config = dict(
    n_kv_head=7,
    qk_norm=False,
    tie_embeddings=False,
    lr_mult_up=1.41,
    beta1=0.95,
    grad_clip=1.0,
    warmup_steps=257,
    schedule='wsd',
    decay_shape='linear',
    train_tokens=321800000,
    steps=9821,
)
MLP neurons of a small language model. Each row is named by its layer, matrix (gate and up: input weights) and neuron, and shows model dimensions 64-255. Each number is 128 + 32 x the weight over its row's rms, rounded and kept within 0 to 255. Numbers have three digits each. A neuron's up and down rows have the sign that makes its largest values positive.
After each neuron's rows, "fires in" lists the words (lower case) most often at its 100 highest values on Wikipedia text that the model never trained on.

L6.gate530:152137142104134173073160146137146150103125150106161135130164078054138086109147108101148108127168131113114139139151168144101145180094153112073080136080131121127169134170128089110118130122135067126105171135070127161113128151123089105137181117152099090143128150137096182136119099141147155026133139153097140120142154094143116070046211122147126119110145129126166107108148135115144122165052188202143071047132107143166154161164147187092146090137124144189085095080130071185106096153153142143085142115169122180109193127125127105154114095128141118092141193065203157168116078160144141068
L6.up530:123192144098107108178161150160151076115148073141081068109120133105195122142123181138113109131127103199134198172140096131095133137153095109146140073131173115103155059017123118132127122148137126092130108138134177134112178142157099120099112184130101101110125097072223108112120100124176115143052170138106162085097133146139110107142133136113149134135091090179148097130123168172099133152128144105121147157096117111197111137137130135127145184101127167116157156159121178128120119077114121108110167179147095170114100162154150101173135116167129123136118134131156124098079122122112134088
fires in: "which", "of", "that", "by"

L4.gate573:067096114167138126107127169125116149178139185146099179097139093151131096108104116157129081075102136155087109140128090093143124142089125130145123115123105130147160155148189178167137145093091133117128143137127107051083123065055150085075158105178103155064089122093130102158168114154101113089099127135189088095127170110106121123133057145163161121076156142092143087099168101181096134119150176147132183047110113091123136116110164163155140095158124116177092117139132087124161088121131127061066114183125114114106136104162168041076140143124142142091126103145123124126138200102158067134
L4.up573:109119140151167077090091186180081135167115094136154087120125128128153102115170165142146064093120139117128116064129114180085166173141129169110100086136149140107111171097176167089145099136092110147109117139165210133105126076133144100065167130135080125159164175111146096116127143060105116129130125131181103128118074108120114120151136119190164166145103139128129107142086098124127138065150118124135110155109084121062131123077209129133141135125101155148135140046133148136190116121117175164128117120091156162125101137138068143087067141151103136088126103146124108179116107131081179157
fires in: "during", "after", "of", "in", "following", "despite"

L4.gate731:192080123164114087122179115082149194095123087099101106115132131091117082121084113178076123109154116172113163088130108124139066141075107130183183094169126086168103154162145132117117086065123092098101165140142150133146126124126110134087141180130141191127139182108125132120128051120152128041141070160087071145123155102190107123099122060147113130120108119131168103154135075144137104132121117166175073071184165092140121117068143170171137116084075085120183133107111058119152080111087094141130086139096116176075115111081127175112140074090142144094141146124140185125060128150115093135
L4.up731:157123183164114094137174157138116160115123096116161127112166143064119113127161170147068126126140119136149096119061144071090144179104146199125175082142101123158173092115136091141161154144115094099193138150098132096134095091165134095089110201131062102149116108092090147199104145120116172118107123142137137129084113072113158125131102099082132114143190080129174098145136052135099080127120198117150144092161154098073155096172137111141146159113049034137182125119128157118201110129106131163139123167145130117105109130090152127159115156054164156165132101112140131086104134161140200127
fires in: "of", "for", "to", "in", "on", "about"

L4.gate814:138078121112151147146119119131082080122171111140113181155069128103149076133089109162166121106110100115108100053118147169127132095125139148150149132076133105170162111151180170153138173054062169146119120140147186111179129148169117077098198132053142091071140135185167105109087108146134091114189187163150103107175147092155135192141137138102148070083135113111127131171122144129130175090050145161155083191158158130097130119124132147158199115105102124105153194163106161140113134144155104109167178161095177110167083149192152141175106125149141141099144159185149191180083099101083112139
L4.up814:105073168141123155071168145122114120036125143147146110118158165090175071118115117115134105111106151120130115165131146177168120087132006123160156140125131121085147118142131099170084170114174100111114076175156135131114140138091130132133107141094157158115092061156088148081130124154159176126102114127212124083079104083108155133111126167128140194110131123147161133187127144113128154133096087126116079157135103147093090107133059103100102154085133133120070153113137160161137145106112139157130163103148135120156145091150148097149145161135179088093157148119055162132115098141103056165
fires in: "of", "are", "among"

L2.gate1072:116074168125128146135163193105154155061141143158143154151120137166072066133096133141207058146162129111195180095080073132130091147163118173160103134131111107151145103203124132148142130155088121131110122113157131113115120157099142110150120120165144147149130125145121098180125087117119137122154112174167111193146175166102184167120163161131129103145105133122160064080160094130135117119082177120203179099164129098104107127072124113168163120159096188190138080144179070138138114129117125160145095164129157113135150143102071177136162096112109138099151117114112109104104131156146118080
L2.up1072:145203122174088080117121100143119098135097080173056093138124093107132156120135097122107079153104137162102090162097099124121130112112136124168167142157134179088126167138124114063152125168132122117096138114131105092132185137113082119154171236147156155099205073133160132076147151082137089144139126111132144095093137150156096159119148135224163098189148135128186134127110090167091110115204076174109151126125173135114145105108180213160125127098114099147159076078063103051169121097129060139120150176125105123149132130194150136039129192139110133162136046102085135096121177123125159122
fires in: "during", "in", "with", "to"

L2.gate242:121112092133133148128111185112127131085200114195151114171146135128148058134123107144205105065115076184121105158141134153139133116121116111105153135120130159156107159136130146117094104127147075170085197111079090118153197159179140084091094124117083103068144119120143149096132124076117119112077090143145182123155142096121156147148199176135155123156158157108156184102163076128158143133111165189171115101124127132135186109085126150158075083123151081133132088089142109120117097109133091151166140155131102095147193137123113156091136083144130181117174149120143102113095106124095110115
L2.up242:090119098141127083095162155120121127155146155151113144077130116173095074156128092146119132147146146142211114148132127155119134096088123139134141147164161104189133088154131094087137121134080093127116093134076157157071140099072147186112084146153119208155143154116143098089123140134101115114109089133151065143086134156084055123134146179154129111140067079106135182135127110207140162139135114170096101118122125110103145082136145143106154101087074123195141138123136101138218100119111129139144119121149149143100114080115141164139107184118144071148151097164099138053088107172132168148
fires in: "to", "for", "during", "at", "within", "into"

L8.gate1122:131146123145166123070130129093116084095100161141146082022086137132142139122146160184177131127120098177107185142150134102135100142156135147162106150100130139138205180145182139150157106143120137097123112092138139123188143143131082096137138143115106138145111113194119095092100115148120189116167118118102115198155151114135100229113140112113157075163109132115110130144103153066118168197111104104122134135209171153138173155117100092121120098123087122134107193097142139129124097112133092098141179113168109114068101100099079219149153105096100103087089143127147154080169076125154120134
L8.up1122:104103115116121160052102110082120065090147183146106106047115125058098138120181199206092115127097124151096187168176136103159151197115128149102073169158139134138135080097145177161119124138125133134152134161192076152172120113157073060152152125066078126157169117218125092154020151128121125166160114132118110173087143140106124177062103150095154120182097096133139155148103102060137131164144106129127108144181107193175133151129113159131136114075141132098047142074137153120162142081136078182212109105117129124118088137151080155117079065121087085108125144155119076138132132143187065094
fires in: "i", "you", "s", "ve", "we"

L2.gate1158:132187126139142165181128120176134139189102144137184145110136111113157112142116159128076131160076174111087116114166143081048090087139154161172147158100107146125105194156146127131187138106081147147158145182070140155120113129139106064175165117114150106120103158172103141141111082100172137128092162108152125112119110138208107125152083108100097111107129185099090157111160169195095117170123085189098122172151158139146062104121150153116172122189188112070174056120156110123087111119088120129109151103120146140074134128143138105096160123103132157124069129133105139138059164073116127126
L2.up1158:137116161114133155154127132147050107124168165098074120138085113074150140113101104090148118112122121113156122176106133152113073193148151173085099085144161212162099131129117143172124135114155145147123165104115179145123160122166121137111169095158083092110134141082156064168142123162158098102124132054075133123142117119140164102114118108123092108128094147137167098126105161125115123144148173187107075145123124190164103124133085140093156160112117114189135132091154102105102143165136116191114061116099088126121146156154131176140119131132105064084108151141123111132105131148142080140
fires in: "in", "of", "best", "for"

L2.gate1135:096062119190105117119079167096104142160134096156214146149135122141117093135104102154145075086118089124115158137122099080107141139098193190157098159130144113129149142155108112177117112154076096135097160075138072114147103133119158169084125135172080158094162164143111165171083135139113112093148125077095149190119119103108079173120119132124140099110124122121094104120087165135095140150076134174191142110166136172113139181092170124130186095146103131103082164109078111104212104098147092180146151133127135168098053141143176152070128121131165095097140197161124101128147147106103149108
L2.up1135:134126128084116145135089140185120120106165130152154093159089101153086142128096093112095140118098090098133134172213130143119095191127157150095061115102097127157118166130121131073097139122108126135138105159184123094148128131116112135164119072126081149117159116160170144143143079120156120084100107095083128148162102103114103154102119188233115109125119211084116119104155147148126096133154103120109131100153120071180110128122141101135133147100186155195111128142074183113102112127085073144108137168141135142147036120184120105178101140094127077152149130132149104078147113119047127128
fires in: "of", "as", "to", "that"

L2.gate725:089101140149126116135174145111173141077124092113112173144144149102135116116141128172154139115105150136126118180131174107109124118129096161153123140126123127157090118196158106189096123150157165156146136097099155110142104126127110104112070148059081106081115061148197073126089110148129146132151143132142107082128123106177124182086143156092103173160155158107091078141154133115045164130126171175158157169164148151086098151128084173145077138121125125038128165089155157142104155094121128122146141088154130132137127082119128159165164123107119108167120169108186110154149194106131117158
L2.up725:135123171157073123106200127158118114100145136137082091111142124163116117159142123102149130122105143115141118036086092048193097187149159141119103118168183123128114178103114163147123142093083135115127105087105112118088146093131133130141096125044129137167130125185143143124171169167129123141163163148126134122134111138146136111175131146161175071184110186096139170130146168061167133138158164154098165172133103148137082153176110143147122145140130153145132095147136126152102103052114102140156178074144133139129153153150113130160149085041113046202147167153138108113155162138126143124
fires in: "i", "you", "to", "heaven", "never"

L2.gate884:163081151128151146147135148121138161142105100144110119121156096091122089113090070151243078108170147137156148108107032139119089133077143181125124134148188076133182120138097146100134150098153104125044192174125105122129165123116133128126120101156128170169132116134127121163136084107098157109148133138079157126182221115098139170097192138148112091117132198091176150158141060161178127166100161133141117047131136132124166131113165141119118073112098139135156146106031099145120122122135074163215137139124165147136166081108199189132156093135118113116133096187144103150047170121090162144
L2.up884:150102149150086099067146117171174132075162129173128174135122160098094112141136091132159089104083148137124137121078124145116124088127090129083146157125108119176139160089157128156090147127152095138107099155171088180129154085120127145048171164185104120105139125109155107075101144114113145133132183098126166119149131185152057168091144145095129090117136149091099101176152107169149163172071081082129148114157125066130159120104135115082197134093156080074138136119100120194093153053063050143117114099137150110204107161074198111161163167120142097110108126100116053128118137162107149153
fires in: "to", "in", "on", "reduce"

L8.gate1165:163095068120131155168078147127119168132121068154131089111173102132116105186164116183128129102110091133127115160127132133151102152089169119109172090147127170196180119158140148161117123128163129121171183046151120105113177126144119111131074124137162139097117064162095118117137087054112167091158117155157115102088115185102100132172156039031121110160139199110170161124143107147059156147140101205139060092149163133131130096145132152167164117097134113128092137110131107114149101101125156129182153176169132144191132102118101105153097097125090151181082194138153137143146135129125119147
L8.up1165:131152123109148214113077144153114123132181148150096133109148097142110210145138088169107171134105190115185151132117198141124163150133202136164174124140100134149123110160127143097093202146169134164125126092162148111146108158175170108133104101137177088163097086228183141130161155110102161146155126070145105116127094126152105083174106145077151087147126163110154184038141191125138116127165104151096052131084140139130109209185103114166088120115140142115123157117155129142140117129149103175144119122163131168162152118110112088212089127104125106162147086093116090084173160141145121113
fires in: "of", "the", "in", "with", "from"

L2.gate1027:131113136160109109164120162036230151141062133105093078101153104128113124141152100138118106099142185106098129121111175154099134150144107147133133171034116185151136166186111089205191105168112181151135129121179161088117132142162181110090123120149127085142152104136160164100097084174104155068175195133127093171084143161161122181134164131149116186105185144154140112114128145090139139201114127161235132136088130119064123163131142125169091121127133096084107128148140203075175125097122159119123156121130125166155079123084101179150140135129125131165167124147171123116155129096124125165
L2.up1027:135117114097140148123136130145117141029161149135089117109098120139096168160158139121105083182099117096077139137177093063148132135124118151097156088098125070123192152103159118201146135106127118096121178120141091138118121158100123147142051169125142153090166128112088113149100058154132111111106125146113157113140043135112101126100107024138153178098130145099130143158154077134120153093150188095089033117138125185110154093167131114120147139127140144077064157103132203121161134131139135183156151131155067151072135151134148077134139180138148114110115172088131098107133129129155058151
fires in: "two", "film", "three", "video"

L4.gate1116:146117162127103133166159107075168158091098105148106108149105094169148070158169125135113077107138119130161154143064110166101100091118091092136115084089126125172140064153139163114186126136113146151156133118109191103087146153125105065121085139093083126130086119075128109079167083133160119113141148122134108168129097103143092117068148114157163134154128116094171111165112111158094177151112120185131079104106148152119146169183066122194100130121100173152157119120131060130060092118117103075132100143174145189196095095066081093163095086150138138161118148088111107104058103138128197077
L4.up1116:149119144114062178111128110155145114159088134104113201131054108179081098138162128130133108166146185071194153123074186129130158126118110121136128112162118142153107128139126133108178121170108149092155147140093118121134172149082104076141106169138130109146137068071149063045094145146146147115083141109111120179127150171170092120077126136141132126127120155080119114131124146143121120196125082214163080168120203129127125126140123163133074164076110134145175162090125098088007160149106126113109107121128201125173122149137079139162100081168168055160148165126083098107127125144099138097
fires in: "of", "at", "from", "attended", "entered"

L2.gate832:078130101122130151044097132149086109116116142119144106106075128108064093114175124126158100146102119109103151175111138119146129114115170110113146110121134163176077145132116159170154110117120162135148194134137161189172073103124089107085119140170095042110128154088115139165147160129191131089123140178112135127104118075128135126136124086142075102106164137123156128125139160106064175121120175174164140113166133104205103173174125107096155117147158164098173144122139149152066129143153102102140196233150152118120156039095170136092122186194135165136082127194115161123185108124126171155
L2.up832:139108121116085075133183070164086175153135136115148120166130114110111119128109097142138135175072144087073139121176115077103125197144169096077177147150144154145118120061122094124049149172189143158073145113150091117111137196082121082161128128123111049119077109098107107159108120147124120076107145106183130124151093103091149137113117113102116120105119177166173156099105070054151168093071151114081140188182103133161138083186079146121120115100150139134176120189100136146128098162119172168088128182109135112123132159122166064100119121129069143168126092145128186150109105118122132127
fires in: "of", "screened"

L2.gate1054:163179118071105133131122124132187146090098102085146125146095107128164097132142108120121157148148098154124099167157126128121128166185130142143116112131133123165147135136130158136139109095133121130113148130147123146138107173127162142123034146099128147097093057106140132165173126111180128110127174137113121132132093193148096181077123134097115123132142122148142180170101122217187129093100148158105140145157206110146114122112084182109151090120090131088142150081084153155073115166118106096158188196189126101135142074101090083079144117156073126103154156098137126105104120111160141108
L2.up1054:096115151158114184098112147068146171155163176114122159174180143098084098170132171121119112200175103137141166134123219153168110089036094122121101141187127134119092142146114095088147081112172116097112090191083143107088084122110162066128151144109124134127152122102151123079152116039144154093119153099131170107148126102085099120144100119105078107154128132119072148126060129128150151191138052168174124191112175113080150130092099110167162180139121135125109138142111111116106112105116122136148105139072102160105159149131150113124156151063166112177144125185138124103102088163080066135
fires in: "at", "of", "by"

L6.gate1127:098122142165083148077036208121082117184145094144105126099134082130148139146146093097135115081127104139138108105144176126058176147149200134139128085101157141130055131170142149129124123108119123164144077176116126147177137128130105092123165218107094040129111117095042098149085127127178112153078105141082131130132100187137132142093110144127159141052141143128131180103152134155106170119057165096154160128164138136150139113149075125093148132164174147122131080134136077100083123123108121155104150154139164115166075105137153143122120085151070183140067110108124115117117186150105115082
L6.up1127:162165127069120145146175113135129104081145119156146140161112106151158123125213138152118123149139201098115096130131129106145159152114151125131048131069183073182133106121154096168203134167206092141189133104119106107161116161085102184140093114119142172122145114107135141199121195166192132097094142121164094061128073094137098150128172179170073164132086119149142114152135102076166091144178151152115147128100118154144109117146080114117082117120169114091066163120122154136205169164187140128072189142139090181115151117185061109132121154133134120208105149133087120078103045135140108109
fires in: "of", "s"

L2.gate25:151120204155169109102130132123133144109120067144118160111151093132117084141119110165103106121167123131078147126059168173115146126129161147135114170074180143162159174168156187144063094126109144146097143174134127128113128116110114075066136124127128120179109138065176154158075097121095043068136181115056152191153121137125102144099152160124127138092108122086134126142105117120134150140142154147159111086130165087101163129160104168160169108121139124138127135134125154130126061085091092116171113120118101177084072149157099149140125124167145069115153065144095107143085091117099112131
L2.up25:157090136109159113116106098070099150147132112146102114128077132095124112118157154168137122169074123128133167160034122137117168141096117120167110128098159192145048111126096106138144160121208125156090173139153137125097107145109092080168021127138120050138157120112142092091134169133125120207155134204137133113135086119108204126075162102148136177155080136145102111129121177093113154145107127131097147132101144084178169110095078110167112138117137127092148154104199120124145169143133130111105126102171130145094159153177084103066144148110187118163098111141114151147109092102124130146
fires in: "to", "of"

L2.gate656:130113137121114201116163146074175205078129102116079139111168092149143082139057167122096109105130147143128196153146103120127115167135112142139140133122125121130133107135072154172185086165165140147118180104124156113156065185127163106103066119128119146074120125094077153168099110123150128137136114121137095175128157114130209124178171156126176146109125132136147106196118188109133200138132176144185143121176187137156095114152110148189121123136121205131079074168136148121076130115159109113136122138090089120081120121125106136102094137151115138128106125087142091162159109086128124149
L2.up656:107087138059101093110116140098133100080147100090136113131131140122151104138121125146179150101166135061178106150107097156102075137146130099039067095178155116210167166116182126151124084081132177145101103105179169157086097094149108091092142087126104191152109141083117128145182105181136176177113140121195124125135165113122167151127123115140118163121126111160044096151142154150147080108160150091193110176141171052145128123122080124111102137127155158136192144126078104109116196156122173123195109134175179145185083105077111170161130118164107093142085144157147138112092146140079112097
fires in: "no", "of", "at"

L4.gate569:181108093141130139054160188088113129118097107123136137168129097166156089138167142097108108080115098129144095169150151156099180137193117088137087106124107125131103074119150113113098138128190104093163152108138128099132115102090150090116199153137132139151111136072098148129170119091138133122172095095165071084089135148116109139112054175150124092148155127150136112138140118194084126123128101143173190106149126064175132168121068144110123073151126133130172055137124086178137122165145115068170124083073155132136101129125137122152115133149103150139128135083139122181146134142073109114
L4.up569:073167120130122118089113137111118052125099066134125081195064132127132085114177100120116128146161080105082143152148114127134131131137137073131121156165152135129072067069154142123141079127170155102103167113169134125111119141162085148200152090146086133158118102140156128047097097100152155170105087145153150105084136132132089189174060143090146090196159106118146130123138151147148047115169114109156145110141106120087110144152111087197071172129166122146161113127074082172140116147144111099201137111072143131117131073060147096071096098113145124079127077098151138125048128167021099073
fires in: "of", "by", "0", "stadion"

L2.gate1152:153132110103145177118154151066116180088142133172141191166090141144140113157133090096121180107097083143135120135107134134134114187082188104173121092054141181145150102132212119168076139134155153141154057128125151130135146172128135090111094148069172086091146135135135162091054153207179189129134086112122136068103171107170113170099150103092161136111103159106146161181134085125146183143123074176116113139130195148160160111102100118140098106137155182103118160142095144116103114160115140152152156130150104101082117156153130177128065132116125153146169127138092107119131168124123132166
L2.up1152:110116148140115167112162112091129110169138126168151094093157210113120119136136108111122134151123101082118080170094165092111212079132172099149156086072125099148109137171126079148105130131132142129162121187131124122164145099125120136123140094135196134130142118154119070071134133133112124121141209148082060095136102079096122174067114153057160121071171156154090139167129181109129117061063138145120075138073120163139105135168120139128237123097112153103122156169120165136130094088188115104124106123174178132130106125170132087079157171169153132178130121155129149113104143139083118141
fires in: "of"

L2.gate1105:153096095088123126091146124125181151135118074068128103184092160110153115128131118120140108126116109145134151094085080122161088138080074091102181129109128128143188177106139107085146094059105141148098130150128193139156083144153133150121094130138150078139113123085144150127110114150166082145140139120157195126173166151186145136157131132111081128097077151181125162125173095105072108129160134181163052094180160118061093072087103131148149133085061143018157113128087138101131107109077082138151159110138166180077074076081103154102093118143119170154152163128145136121107116138158165117
L2.up1105:114072183131070144088101174127112091132135126099163096139136168151106068137096161094072124093164086128099112113135152065130117057075079163135188131096175140179183103130103086124102128109137125096104104230188108129124153169078104156177098124136106104121098138071091075124116154063133131106156077145167111156123077131159144153128134123135096119116148115112123137087154134133168109095189141152127123154138117158121156116083129171094106121123131142090163172109142146153130090117147117172106111165150150104147145072119043070131158111123139092062152086142111191097076161161078116119
fires in: "of", "about"

L6.gate539:124137146128130142085155131106074138164107105146153195124106071128134145135157126088116144133161150085154114186151098185115119112147089066174094111090158184110078138137088075114146149113126140130133138096092145149063092206109159081154077106144136113173077103125125075106148122090149152146116138117114067114094130169177138169150093206194149137042125127131145113095130129175079090175129108183142162101140170148094120145138089113131157078124137107148082125070165136098124093203208143052144187167109086156145167089164087123122154120132132114108079188132068125125131117160162103030
L6.up539:132097187013079101110107155177138161084100123099100123196126204183142119129111178127170117098131125123171117154131133126095132142207104085129108078119155178131101190148078128100149107093223120136127136140038145128125143153065180076167087138176121184141117140110157133100153141113154128151069097148144097137153143145199187124139103153148148167166097160153122151082128131144106178124056131156156116166094189160160098085155150128116077144153147148138128082089122054119139115170119140142162201120126161147148168068198056144170120135133157189179116069140157131104110114139177153082
fires in: "of", "was", "in", "from"

L2.gate901:109177088150117051165158140156158105138126119090131092085140087117143118143170142175122188134176128101112194138142156111128111100153110151221105078122145115113183136097151106177175146114179134076100189101089094092111115171130131108163075085127079166142169140123108138113104088067141187089134182093128130113113154130142109103115191057059114169158046154172139133095133094117135151153117142096155124140128144141123120155120119161153130128097107124152147105115154120147097077108137088100122119137113118184090111144058068176148140096100127184140117148123103154120096134145120133131
L2.up901:157130106101109147170120170164088119105158129137185069145155118094147124127138143097156067072148167128120128112073167136163203186121089121136172156134074087121098106163125151082151158173128121083118185153099129199105129116136143200128157141089132115125162118159139098171118095143142169139124114136181156156157162080156127118118118099141116131137087137167085102115187113128163157110143123128097144104145120145086104128148130198130096142129122142147139161129082141118133175077112140179112118150100044161174148157092164128156133095130127104162137173157189161090040147127092149166
fires in: "on", "including", "cyber", "and", "in"

L4.gate952:153109130168146130162151148062188156121108098146139138119130146157100111146129139108158128202126085108157088194141176124137124110086111174144140126136169131134133120141139132166128132125108073160082103143164148145093139123058151109122097116126096117072183140113134133138081075149104106121140141120092089137146143103100118084112145059080099136139059129110177124166116161108150127114067087142192083107178151156135137080174136149183136138081160182125173133149093148103112090155125166173104095147118138134031130078172115112202099218147115082132112104133070128116132141141115158125
L4.up952:134113138139123137176099158095167144151102094183101095107135144162148110112111144093101170085097101145133108122104126136139098135135138164032132132135131115101122101086181134096114096090161129129093173108124182160095115113081141106143126082108170108133147134118131183095058071114124117129170155122076129128172158146137125065056131069132100134117119119159133071152106140087069093123079066151168163067166139161147119122138121161142099121125145134121109112157092152077066132124090130146146135154117151140109139117135042115097090154118117093142140128157103126130178165147111169147
fires in: "000", "million", "500", "200", "of", "700"

L4.gate882:144089148093139167114108134100151143084141096239177198170184134159124104139149103103157139116171133149114074112172189138140132156146105147132140121153155113132128162112086124158177121099171126017109155166081152113105119122133142161202163084104126125136098139090088067127084111100175116097143115165078141133125173113144128157083165079108121123124135175069088170143130101139116122144115157125148141068114125145167151133088090145064127106111121108138096143125112097174126063123140109111141118164099119143060153127130058227116123102102147058102122179129103068081084000134114158123
L4.up882:124073095134142177120133104119090180071109188146138206180132148113134139107102096129151091052153109144063105165135147088128149082125080172097118157142100118124150174082168094087135098102115118144098104129170138117122190103114164167114120122104138079123141203153082108119103139141082187140108158122163111134073094101168096150091097161126085113185110081129153094192119119133133122076096152086179116126165128181227163079092125141108182122155118095132120083133152081181121096135116098071186083155110134094104127099147099145102127100161105105172115102142129099058116085139140142167
fires in: "to", "did", "do", "does"

L2.gate160:151165103130113102151124139125086161135140141149140139120175065152134084134134095130211119094087124115138122145125147183137062065131137120130114119194164139098110130131145112130145206146101165115106139101089136145134136146118121143132148155086122131117094140119193171140123076152122107142134109194118121108153111134141190114163136172131117116075158129073088125182098125099104067162109117157167122024219130054187137061086129124079203129158056134152162108093089141090161120174150135146139114132156087150105081162129108182072079108122144109127100100159125114120145083131107171130
L2.up160:131065176167185135150157147106053048120161145133079169130134154134137120126170087117156107086162095166147132108084187158101071109145134098155102140169042138105156115061110157145058155180112130136076148186154154152118138120156145098158123154115120097098125164143202135161112103094135095175095111148099106165138140119132192163051114111111087104078172119121123086122120132150099094146111139199119165119136131133126118167113131155092133138101115073147128134107210141118163139131134090172133150152101148077144125159146096166090139172146154082157130133087131089146135078171082128124
fires in: "of", "in", "begins", "out"

L2.gate300:112094171121133101141093077088098139136126099144162152109158091097101101141114104120132115069070149147138103085122169082145127160081052156158138103132150151177128155114111036121130083192122151057180097190122169161121164140121140158119151135111147180105094150149090085173120152114141114149118196151129132118117126132172118153116104168091149185063182092129140177086149084096136058142122115176091050110155113170156115116092106148085127092134112054142137183079147123086150090167183145160115128135146136157135148161181031144152087155059092129146107112110116103131113110120115097151
L2.up300:118121166147138194109076133093202110084110046050198192130075121139168171123169143195134104077129137059214060157124159135100094075151128176093085115125128107122188113117099132078106150110178121139107161165072110131063101112155112135160097145170152207122149094135120147154131154133111084123103071151093149143114113122144157114134134145063109093096139110140089150118154124115116089088083101107126140142116121053111163097183174110114138123141117131126136143099134193114195095111174130119155152170144130130122132107097081140105123124156202083145190102116105195099130070186135081089
fires in: "made", "did", "based", "spent", "place", "done"

L4.gate1214:114143125108108108149127145065087094128127127182151090126104102158095137123096092168143094124139099153139153125149110124094109135133112106051132121055127125161186131123152142131078137163150111116080155104110169091149108107144100132094117148145095093145109173132131156177106101120147113099107197122051085196139084151213074168086137085168122121194142152129126204129124089067102114148124115119055096112113148155150145041079123166100145121102150128092148142175079087087148097120132130117184117174152104163106149177108117167094140093120156097101180120194116100154191158128159144115
L4.up1214:112088175100128099079162120124145133155132188074201124130156067134069142120133108117159145138111160179110167145185077123149198144199132104128137149120143081138098115046090081114139111157153123153114147152128139140101106117144159096084144137125067149129091139149140124136096138092122170153142134110129142138148153147183141153103128141186122148159123168133136210113169088162110143128154084083113144171108130194114196108130123114116104157131126153088166135125082149103154132135126155065194114136204110177160167146099068114113165067148102065079144149164154067121139146104083113120
fires in: "by", "from", "to", "prejudice"

L6.gate164:164145060130113098110148145115086182176166110108136148145117151112113126148137180118122148127121125150142095199117071138073042149169159084123069125083121154179131133077144151109099047112150131137139156155119125142121105092126108107096124112178119091138131102052071119162148102077147109070151140094144163126055141139164055062121150090142134163160132108148164174127159169116155143200144158132103133123162147099199088146151068071132124145121175168180098110061142111198025124142181120122170117099175198112127120097075179097124114141087157157107106162105107178138094162114100100127
L6.up164:158118162115137117082147091151158122115128088134125106122122132127071130120165120079130125172194142152128158068120131147118077151114137128124081166149167166061164145138144104199087130107107136129088155142161136127146189150075151141098186116179096177080105149138176107153160136094069113161126129129158131159145113159089014082115103078129108112110108116135094108129101094127092103164143148112137095131108108121130155162143116086127166183089130155154159114134108129102133104119120131136119153096139154100104085093119133131141135120115143160173144113152135239106174143132107173097
fires in: "of", "by", "with", "married"

L4.gate544:162065155182153068119120116085108129135145098168094128102132128088170061143149108123118045180102105124101092175095088150095117097063158134127093135149118097155094107095170077157075109146128146123058130100109160103140077141123094134092136078140114134130201114097127068128129110089162086038131161107117117167227176097145098131126136045121072150151119129130073105149116089129141130133140118124163140082154103123134158113179167170133144156121175136157181125133154165213125085112145120154140189117097117128158093093119158130072083164175069081115123167172148085139126131106083150097
L4.up544:136097126168142114114097103105124166132094069158135171107138082165139173127151073096207126206111094111139098107146104118123119142097211180098113069146166130166125152118097130086109108154093132127105115114160116079139119124148145114120114075169148176090098091174107128124109079129132147108138139104132119153137136159122107164159147158080112111155150149164093136116118136146111127120132045222110111167107102130098129105131157165125132113115143177151105101079102134118133154126147141030206130133099196125123067184112112150119187145102161091105118141111115093157151127129072167183
fires in: "by", "at", "of"

L6.gate18:107092126123167157153161100099200122127118099084189206081183115133123121129119147160201129138126131128091146189156051113123081133095082122125147084098131150143139091107176100128079181192169164195097111113097164124107104202142093057108056128151094097136175073079102153141089134117145123080121162168113134144158134180122140094137140146113176136092190157066145154186143099166183029137133114145143051142140160149103104087106125099135130121106136111159142074127166184153176091084118074136184150169127141170152146092087113051103156110098109168077119127138102105142110065065119161143
L6.up18:104102134062129107109104184147115118048177136081075114113143180146130162102135108121135125067159050102185126136132093147118147176062102120179134134151097082131165123152111071135125141066141119152120102155114145144112120154102125106108117154134141134137063141137111069125125109129079144139153095150136187086109104121126123108165151190138186122161077131154087076157117132114094230122111101094141094081121103086106139027153149169120110053106106151158148131094104142100128137104092171132168079122137141131206136113174147132134140144129124153147174154126118144142124167135075127138
fires in: "candidate", "a", "at", "early", "no", "l"